From a checkpoint of a small transformer trained on Wikipedia.
Size: width 192, 17.1M parameters.
Architecture: RMSNorm before each block, rotary positions, biases on query, key and value, untied embeddings, attention and MLP in parallel.
Training: a variant of Adam for these matrices, 307M tokens, 4685 steps.
MLP neurons of a small language model. Each row is named by its layer, matrix (gate and up: input weights) and neuron, and shows model dimensions 0-191. Each number is 500 + 50 x the weight over its row's rms, rounded and kept within 0 to 999. Numbers have three digits each. A neuron's up and down rows have the sign that makes its largest values positive.
After each neuron's rows, "fires on" lists the tokens most often at its 100 highest values on Wikipedia text that the model never trained on.

L11.gate249:394507337512473471529474524431393552557451522549446399483458372505547510491507424517468396496406463501419545435555509468463422478464605538527472540457523462468470656498442585516525475574479491511555530513520497442546475573506542573543460514489449499494490500540524487537500490569517476449523474562383531485497515591628457495500559535523481412487529547468545508533562519456541438525481384476512470522466596511469545489465519556443584502535550384461502575434449524568500495500514520554496524486429501454523549474426577447499540576440535510531442509522452510529494478453530464450
L11.up249:381426390453487458552393495368444458498491408455373427427464412473526476472548514458516497448541488535506542446627516502498373462480473459476572577522579507531458513430469528461455429552497496494549522583515495460618498462538528519469461507608501512478510511527548481444530488533477461541526498541494454432440404521509503488530518512463492518540514458512479553506430551572482428447488545485537436466440577540590453547495510609569529520526570504454464539493554527499475485520545575503660579465426569517490495573522488406449493534494444463502436515454507505565476449493535526509
fires on: "an", "w", "id", "ul"

L3.gate795:476461540480496535514529527542473472498492585530524486589457442512492471561472493472521567478498626449513529545515471451495522437416502549552434493568456375512563550429513632557549533607520539478526529556440455455449518503471440558479396385538495495465477453489425515482548565572434535512510520434503538406508581440451467478552543520550498584476578550526533434479482529444566590552404477543508545461491496486494555561468488507519510446508453516476477395563485551486602525554445555536453418476481468472455531488479613526572449682502559513528483493459483493537474458570555464453
L3.up795:531446508462481516516403565440597531471455525592426495561468388483504468498518522505468565510385539522579497502507414461483453496456563594569449566500585436406477520493496540538496509460574622571366515541508445549531501494461564457481480436518534474463479479601486493559447501505456497539551563393517567540446497474480488490551564521532495486482536538569526456543553449507472504522419543533502540565472410533491442582567546572500537476496555462462632545517446483534503480511527446630404571491562539460588516444542551490554473510576523576538460420466495511496442497513556475553
fires on: "im"

L18.gate329:539562466525449539437515498400391493627442445473457513503487515456600506481585577508529392523534471514431539533460455488495569479583476520531527453442513539564572518509413543409510481503428548523466504505491546448556484596536490609484498557502471467562467451379488561522517523474501526409485541535442567545503478563554447419538498489525476463410488477533470451429497588543521499520427411437512564516422548570615509488523425568500544505542512443456505521423432550601497435471574561484467565499540498506530501497425481409417453494482590544522479521501515490523559419563579506486
L18.up329:464565461453411515451498485516522518453630540475441457485523495509528554430469500521499526434547455473388433456429489518561398473436504499488510517421590445546466543456497652527420460439505435490533596472462443525586552530539507599507462552539491476608525474514502539581518491510443475507496382588504501584471508590411457501483494482422503548539615461523474468548442541447553507473555447516489537587477485526528477511548513559458541572508524502530441546416539426504473483491477553459480395501535489526396561463505489431407500515459503582595502515472526429482532471423541525571
fires on: "id", "v", "ess", "ul", "$", "ver"

L18.gate330:544493462485534487590574561464531514526579506434511552540449497574558554544494524503515480427550533480488509498498415475475505521610489514480369518508507469507576445442524493522567486507501578508576521481567559395418560538462529470446425493424530481409501483543454543598544497505546480487523505499513411548429444542534523555615492517545554477436454533452502509494490454381484455535528495512512521525496529397549521477503490516403516566530479546566627469443508510515439546519485485622617458569472480473480601529472465541455526606403524644491476560448462427563428487483539485499
L18.up330:480464566546451483560504424443545499527465544553580618548300490514375425520525496493501547541505480468542562463545538545507436576548633474483394547522481508446605553518493458473505503516507541476517508566551521536461402523551510478508470507477501477476507475579425546481562575563453493460522500408506521481501403561435489432546491460548436458514462515447479494579483523534427452486505530578550486487499450465515525581416487549438523589502425479488526439509438520508439466527624402449559457580563459452573532447493548574466475539470500561516526433455469505530486457422494512500
fires on: ",", "6", " g", "a", "ge"

L14.gate807:552501506423581499469459464505542539518552456503496487469549521435543500512587455489518500451547537494522576516557501499494427542471515501564488571543466450495505520490468445531463494520526550523521510567464520430529481520490460521437451495578481492533535524517508494508556477434585499466480482559512479459504558429518516469594490456557447587392500657519480497536517515481506514559503439445454537441564506555529469607463454523486581566539432452575576549563499511605495585560557489553540558501553508595509466493520631519413458527525563578449513369561561430406574638523511514348
L14.up807:421497503506489548469580500529501529480574524527549481492521467488521475432527480496594521461477529401474490496491418640549559585483487516492498524459568554447427628495478553486455408459496509509487516473419522520586588460473462558455485312470507458501402575378495464474473531483470426587408557462340502557556547568509515514469448453491471474434480510487476513532498534514437496489496398429500484558441601486487493548496539458525538581575558467548493496493492494486539561426588493438476501532558434486452523503561480539517503521507499428549535491474500555460430486511627543486
fires on: "\n", " the", " from", ".", "ed", "ing"

L13.gate9:463517489429516525414664418507523484516512534440453513427562465485462482452492568558419471510553450470450421542470486472466401558453547561503499513548490568378511505547461559496593518579483549484511510513500492420550485504595526555470512570495415517488550471477492502470489484529496459501435517439479541478530538616584447448527484476471562527475564466529554403468591466463565456498467437408471517474527546480501445656500470563470521513585532526408558414503493582514446518437464550571498533480446521564521548506542551447527457507475581573646585495543450521540484474554524485476
L13.up9:533551564557457532549509534514549535450527567477510555517590511495496637394545459521500579553508468434426438474525536453568563443484531467507422546436535444506489516464423466651485493520569516479439490518509503539562602507476488532459515532541589442483515546496508516605483426549527411498543466514408470458586495563498446460396585579511571490497486500505519539449521559596493572521486511563456601533540498484462513498639534507423511555497456509499408494546464492518511521431591472525571426553449489425406549483578487491485589512511486565517500575563509471579542499504482562521
fires on: "im", "in", "em", "ul", "ig", "ver"

L9.gate882:372491511504531545487478527491518553486587556483535471488553490486647614462551434471437534528457589550524414556590428533511511620480495483526540530490510530476603526498393525453562482496543485488429481477565472443499502494518472516529462410516528490446473550526627514504576466540536468481517506569491574484500517500525547463464448555522536477479524569575477449497465538400590383431453535462564460525507527539540458594467445535492545571522455536389471488450579479530490558522592482520496499438515459448575567455439472539506571506445575537421482539457483432596610531550501510485
L9.up882:475560553548441450459572468497485444558420523589448521475501420484491450500479405510519535534447518425511546543466559470554523472506492503503633476512421490443436501512500356471550543545614580420512547475550497575505450522549456543477519382497408482575342457489536510466428568549476516523515464487448456501496575462466478463579470535522478463517583543541541492400461460554509490460500546566539494535439586544425442483553530506460435522500424499448506499440553562513508475400557510504443539484569456455542393537547523482543549472396514493421434485480492525473530475414428533471
fires on: "e", "ent", "es", "ing", "t"

L13.gate309:512519507589567517502606489477391566482505430494484547563595510593583570543520439529392511533499455476470499559532382421517405556416557600468446537420478514541510592451520441463505468441549480507614475491523502469554455478506456526441516548460464455476427509564622471515468481510521492441470541500487423486447497520441507468516500532429462402552523492485587581569505511522566535442508486537539562524429490472473546583513516552549554486548537509508465528477494619504457529548451569529560502512507547477485531483459520541455528523550565648526406503547534568448486479507616505563
L13.up309:465463529474539537526603543513493495510571527489527397473486450475432496478527454526534480385567474512511424486418457535488524570471454452483457555447467531546507452534445555538587484472497544556516601483403510442551563465520495532492460481509510583468553486579561442466587526503460455506471540574506518433521510456547535454427526538507399484477500469487503548545462476591476540488464410433465381436547468521479520556499545500482547534462608455507481459432348537445525632479507457459491543458425601560606451452491535477382529557500514486608487462490559530588419468533444471478
fires on: ".", "ut", "re", ",", "b"

L20.gate173:493502510395559516433577471519472509535552465503497601530526559464583490512550467566503439472475513481490502582444452577482414560526549548524412487473561507565558495501438515531487473503605522474600538507551518434456512430515578484394454505546429597432577442553458535495517508518528512531497474536581393541524500534568511449445470378523537403564535531516558519428536447465481449425460574516490505458581476502524447548467551482460540584549466435595523577514526531487511534461486497531584549457556491486481572534490433519369531508519574669483506506496559488511480545443495426451
L20.up173:458421473494464534537490514461468436477519569510510454412487538489485534412501419503548487491537568453516542460493441558512589617485559449446380475467546488466544569582494507552556462498607517476443529470463515626463562590452363511480505390424408531469568522486498514467539497471642536441492471480470505476584545472512543469444553465511461461474508542394413548572492448473461464495512405448540479524502471389512439478514476527423505478512528485494475431512486503477454505565485518425542529541451462561518535453473531510533564674520542499565475458455549518586533494466466564520
fires on: ".", "6"

L14.gate133:603546433473449585542502438536519496504431538524458608497466473422533549384472482492502562442389518451442474517479480510493515566438520487418404536535613489481572485494425494548452535487530535506493489458512533467490498530469511441466473490575533438458410538447522410563523507512526477495488442441428498432521581517554396493394468478447593457465502623523541494411540526416530485492552427498572496548498481538570496529472470466431572487570419446466543523496516488539551518490540514565430415534485470516595401577389455432493577542565474523525446459509564493482514450537537425461
L14.up133:575457474485497483508489471542528477450516459539399471454521469439591422453538516532526510432431432491383530481492581505557493557411421420374513471526538511361425414576458512563455476517461562509508496476494462504487491511499449445550511509526535524539554569457454385516412378514510497560517529455511378447499458458460555484518481496457558546428512532497481470494535553430428528521463486522522568481456493602552464496473478415548461499446578567489492553563520463463644442496505589529492487526512462473528478556478498485445524542364456458507456461580535471596490474456481499406
fires on: "e", "ol", "el", "m", "am", "ation"

L20.gate828:452575524384464592516485391474484421542438471515580490494410446576487497534500607472457526506408475559490436532505512518487462537502521449580453450426658519562431497488471492497526558424521522498455560474453525514516463606517511663515414558514502522433467424502579588411495573443536544507504478450419453410467431547527547463482524447417460525515510585569528503545462486456476414548497551524510577580478445495530430423502573523464469518539429467530534526429417507475586519575495548532515533493461488526532426441518515502469489561536528554521527535530522504555494468509570507509
L20.up828:587509455556484555485567560533513488504544449455462585545466441527575442547486626458484454550399452526482585510510508476551450445432494449451554491466522494456501545515461489517542519449460528490489520425451471468450463502472381451409502505575513470483558465584483458554407476436441618460476502489433406494528422582514599497501439565439556602475460460534521399540455543402433498500489558595417482496449525509485390564465452453576478439547580538515506507613456471534535480389479547496558477505491519544542436536496470515427492552511538544483543530517443540562486503526463477579
fires on: " l", "m", "s", " L", "ol", " is"

L3.gate154:505393514467501457500427476465507660506400543578573506525472409456537468465550492430492483424515610487521515568478552479491461452526520568477383505536575495519517550401522470552449440511460553514580528549522530522569551435469499498424425452553475489487446582465544477557476523464560503488435507475498519480466547486539440526550542489369498446419561502487525536432459539493535481424467517543494492479468452582554535464445470549504432501520467514446581508516498556547493475585417560531584496492464514365489524485464538513428452611500527602473430435509512501518494428391570501410
L3.up154:512488568534469470478489602387420473463531501548491495533440479398395574449543472511403563474567516510387541548435481498524524507517528485450534580473479490439505593423557594559511604482556571546497478557511437493563493445516514554413482484544493539534596480569475484592538510524507504452509471575487487437433515525565485466486456431481504471473563555544534522508565483521495479509436538629540482490561448403419513477559488439542491535462478492555606439525488503483488503642528505591539475510484509502520579515522503558574494430553575511384396465402475522470499489506436478528
fires on: "ric", "igh", "im"

L9.gate857:542467537620513528459439471404489550494569536526501413527515443468469544390544471519424529478453462500477502531511504469457502555473612568558524522449519411425534519532488538495604530493592505558523553573596462435492514591540585470478497539571527496560438580419557580508545466491558521468426502522452599426535524485566633433470381450443502523484441601527514433611468542488488462477533518502509524542531556551543478489479529571543480586484456491458471479556468514533571500515480519505498539444508521450682494451433525517467559534509593501498492483448466513538493506577479505533
L9.up857:474537532479505540482496489550427491496534470556508594540504488449472508557566475483429518563539485491497476422567479494492509421576539452472553481485506558537584515603499460447512577486461433526443481458623459446412375468512451429498515406481554478599473532469502511512553510412521419472536493488475566450577518452569437450498482502534460572623514562524514523493563454468534436481527487468477475467515569552532529490488470528453609587518528454518479653422507496481548540510526515520495445377639493445538462440420437518448534608504528528544524533542536522504532500432450450377
fires on: "ound", "ent", "ot", "e", "es"

L20.gate407:371549521486529524511601517479480621444397505516451562449466535512485479474509546584520490446566632483449555535478467488544471571539507486484507522530576475532519608473503512488521464461535482617575600529550526534459532578542481443440424449527534589405531421474438457499467493439516500498493483548470460513483564506544557445527489455422531398484449419476582543538490426461556433380479452489538565465482533580474500563450485556574553480530530515616491452552540517507479529478611480506535531481485601543402529528547510515431478544505587592500447489510502505543477470466529456563
L20.up407:452387538520544505575497569504538525443429499562525502454507563545588478518515484493604560496432473546481494524499554556575492564484493520488518611510537508519496432468544510514487568470540532558523471491506576594523527489493429538429371506508348576525529438529576444547436481553549524550466600517493544472399559496518484484522502475420544418599427493510458533590425530456397498500551528447545445461556570533492526433456487529425526513537460483458530369558516579540529549475553542502566485555517540487440411595526487490451516526453454494622486547413462523481543485497508459496
fires on: ",", " the", "==", "-", "."

L9.gate772:452576510560470509544483485529485465474446584566457466504568506541487611474468445496462462554503399468543469556534483466495484540509476559566468525531508466613565514461517469518597449492598435472519478599580515523458453570507463487504451496538582372490463482432556449556504504479524540491499481510480498484537580492507502423490488582504493462424463538589550441452416556478499563480446560575584513496539485519415453561494471429457570508602468533497405577462495611558539456475526407560517486411472488552512482447478579533440514544545588541482435542452477460425479496480625377520
L9.up772:545542531556543528565541474457553486552487533477495462477517392489517418596429531526474511582428508475514459570535509537500462515522558550528487507502476546483444489367540474517470544486463456523493489531574488485508485558486618495522481356433388496539485620546481456453469501454570577555498461533350562436456581587588442540519418526505431443404500548521458591483543416488534516466446602539467505505551375526464525541490514496530512474433533519489536512570588506497468445473458481495442512521573493472510504530468500512592440429511413553435483481417468501481420407495512492519
fires on: "o", "is", "im", "ig", "us", "z"